Weights of a small transformer language model: width 384, 6 heads of 64.
MLP neurons of a small language model. Each row is named by its layer, matrix (up: input weights) and neuron, and shows model dimensions 64-319. Each number is 128 + 32 x the weight over its row's rms, rounded and kept within 0 to 255. Numbers have three digits each.
Before each neuron's rows, "fires on" lists the tokens most often at its 100 highest values on Wikipedia text that the model never trained on.

fires on: " when", " because", " as", " When", "When"
L2.up75:151075128111096131221130095098114175125129128080109173111084078142100179179172211121098099145124055071107133106044092109139111121164153139171169114135112126102162118120066138141120139127157104097188087171186121142166172170183145131127154129113162040173190186125118167143102130177119117100097133117146122109140098150138120153102136141091098114101167167087096117103158086046086101128168104124120182131036081141162125104149095167042093107108050160079124120133156117155121123091110130100155087105100172087171110092113149127122105132152110157179151120144133102124139140142073131149112076102097145118103137143151168093091157143136089058160170072109120151106127137132084135139086092102143109088129160113124126112123146077163112108123122156099095143072079126126125132111132129

fires on: "t", "d", "}{", " when", "n", "When"
L2.up1099:097156106137120094151207121139181093111098112125148138125152134183105161147193152135175136080179121206136128137083170123090112106097165190160091144074131139122124138156093107084116163100123092062100083169111136109098131138186088078091141099101154102115171158096111168132109147142154135179119137180117119204114131110124199169070153114099030163155132121111111164095130089103134075125127135081128135117146149150124143138121135178119062134124150132124135183138096122152108208108129066144133160107165117152184133128178108122141098108113126137157072124127162102100124143154134167138127129175174134088086144130154100059107103147162177121198142131147136099113133200096069110146136140062163146072140149156092130136098080167127100079064163149086131107182112069117144130125106148

fires on: "m", "St", "d", "p", "t"
L2.up422:119112164099173071135147114202195132117209138154101087124159133094150137129137126181100080104109129118159131117124089109054138111114122081153131113158192156130111158085143090146107134086137178122143160103130090112199146188161057168117130075155106110122149100118141172112141096151151110185125145168155126115127111094130142123124119140069142119145134104101122137091205129121123125143165109094115191115144066110111127105128098114151155141091119124123160137134119110085140167142107108131103106149135170095121151118156124110127073154139148105115038113114197110107160056150193188126175152117179106127169097153125089054118126102108132189111176133141123094101118177124097139172096127077161160103098095191172154152138131120144157131078162112148104125153122133108162096126165117

fires on: " a", "he", "a", "ah"
L2.up1994:074059166122134166187130051129088105071152111093134088144135136104213127151112092172188074132081119109124110085055139152129145165138103105163150101150102202168136121115180106118098133113105119198082051142151179149140129176112148099141124083186090135157079095094113150134111141141194126136107118189144132070140101178100089158107183106130178161113141161179169137151134134123152129135168170078144190085125165128196117134174095105137112112132144129133141117142128143106130094145107060131137079191161109103095163073202121083072118168145160188126074116149069096091122168132125094175074159105108111111133093146133126157081121121110122106107137137078139077165156139131116086106119132112134171105114115141087135046148105137110192126114150092169101137132191103160070081125110106

fires on: " a", "a", " 1", "oin", " original", "in"
L2.up2414:118141177145124110148137130145089120074097089090193167236129100154162140104164168111165068154083122111167196124121151091065042017117153119113119120145121145088171184129197180143075138128149143144125111129148101101187152101110158138119145083099151121062087108127142101181134122115129159154141184124148111105129143120141114165152113163098171116127144134122185128117154092134148121098169154114131080105162113164113100157176140170157191086125156096165142126098094142147086095120156143091125124150129133134143169114176125106083152113118118115171096085135175043120167135132114077146134114183095152112128112091169111129093069145173130090107115126141100086137130125126149067099136157085138120130112084096082182159154111163080086139159158140153114174147164158089081096103083179

fires on: " TV", "S", " television", " station", "s", " radio"
L2.up2229:071162114114153121078131110204194163082089105124081083124097085129122140105115148162218064132158105107188131118167130087113135089128164152090130127159064175068124146110182225095137190119147079127108148112152127125114068110141184137094084101119132162181189136130145095118138114107126151122123167098125104057141130169089127067098103085150118078096127189111136136093085151104080145156187199148102136143115130144113158146082141158221149208134043130129167173124055166127140090146093090078165160138139106084091128071147138162091181103117156121098104165130172144144113161179135158119106105090151132143127185169108136099103112125141158134149139174174113129121102081181091146127103165101111074086091087124147137128117125076085148147152159149149139120124164094169070130092131116

fires on: "s", "S", " Men", "res", " other", "an"
L2.up1851:079133085129135121095116120080100141081086089157115096151151095116120210114110145085087137134109125090086146177148143149153165108083150110095086156216136144150170120074163099118103124165139139104111140126155103116103079178151133151184112094154088150168148134129182115130084104077155122161122170088101111156212226148159104120151155082097149124134102110139175143072149078153131124152194150182095149091192125153099133199142130160161119187106134119096162160169145113048112128127158120110127118110169132134118113113121119139129126140138091104121117132169126131202186155129111152129095122058159099156159149123109142148088118151072164126167178130138099148093126120102136161156105102165064173107114110145111101121130150196083107113053123151129111093169097126176112167090150103

fires on: " Total", "unk", "um", "at", "encing"
L2.up1187:120164064097163110135119088138132176119068107123118101161078073108127135161113118150152172147170122124192163124210147115070143095082066090100167142083136105138116071148145107093127131162090160132190134140069137133098097122113090156066106147100110131122134088138113106178084117115135119116136100129104087187152093092155196152165136138093108125140079153168139161088133108193173157149071144118119134182135087151075139144160154145143109163192048136137169106148106144111130055132144142178097165118136129169130144147107143133086137123129125175166151147142125136061127106117138139113112127093159132169169112137147133158137130086015121108100144141163194116078084150126172163126136118156134144166145150135136119121083136138146097136137146135086176179203136087087193139152113108

fires on: "od", "d", "io", "el", "ier", "ig"
L2.up1386:079162118090184099127059164137145210169150149143120142126147101082111152156056195169148120110120170172200090103176114139084169126136099145176068095152142142150092130113198160125140114176096075136134135091147070131143100106153168143159137112094110135142141170160157175147191104126149133131147077156170154126169080132127174225154180102111095103135132134147163070176092166165151121106169157132160143106136153130083092128092132103150103091177163134095171115074153113098130146133146078154148094134113129059161149193116143114139151147167137071083125056120166134105145204137130091127166073155163134146145178153115107106077108140121072153150132110182152150134143088070075113134120111089155108104151187127160143088132121166089126119130117122136106110136135170134155112184149151

fires on: "as", "y", "ron", "on", "ome", "ō"
L2.up412:119161188121108166131090125185116065141124107162101086095125098133126153157181142101128161088154107119112109121098073100095103143180039118143146143113046155129105069145138123175069133090115138208174102127177160150087172169102139125107168092139142183107111139169128077127109133097167118160115143192165139146082084110137202123095131096128071079180058122145130121164119045133169134173112120101088091149124105144136192095102124163013144125150153118171113099056145131128107173149058096106131154146189116086113139165158145113119117126094123177099093124121165114134182123118146214127130160142157131103163112076136120148128172098130038187106179147097139157156195103070094134116087152083087174132200089116117131118071147125147117206141137103146177118159132121108171141102158161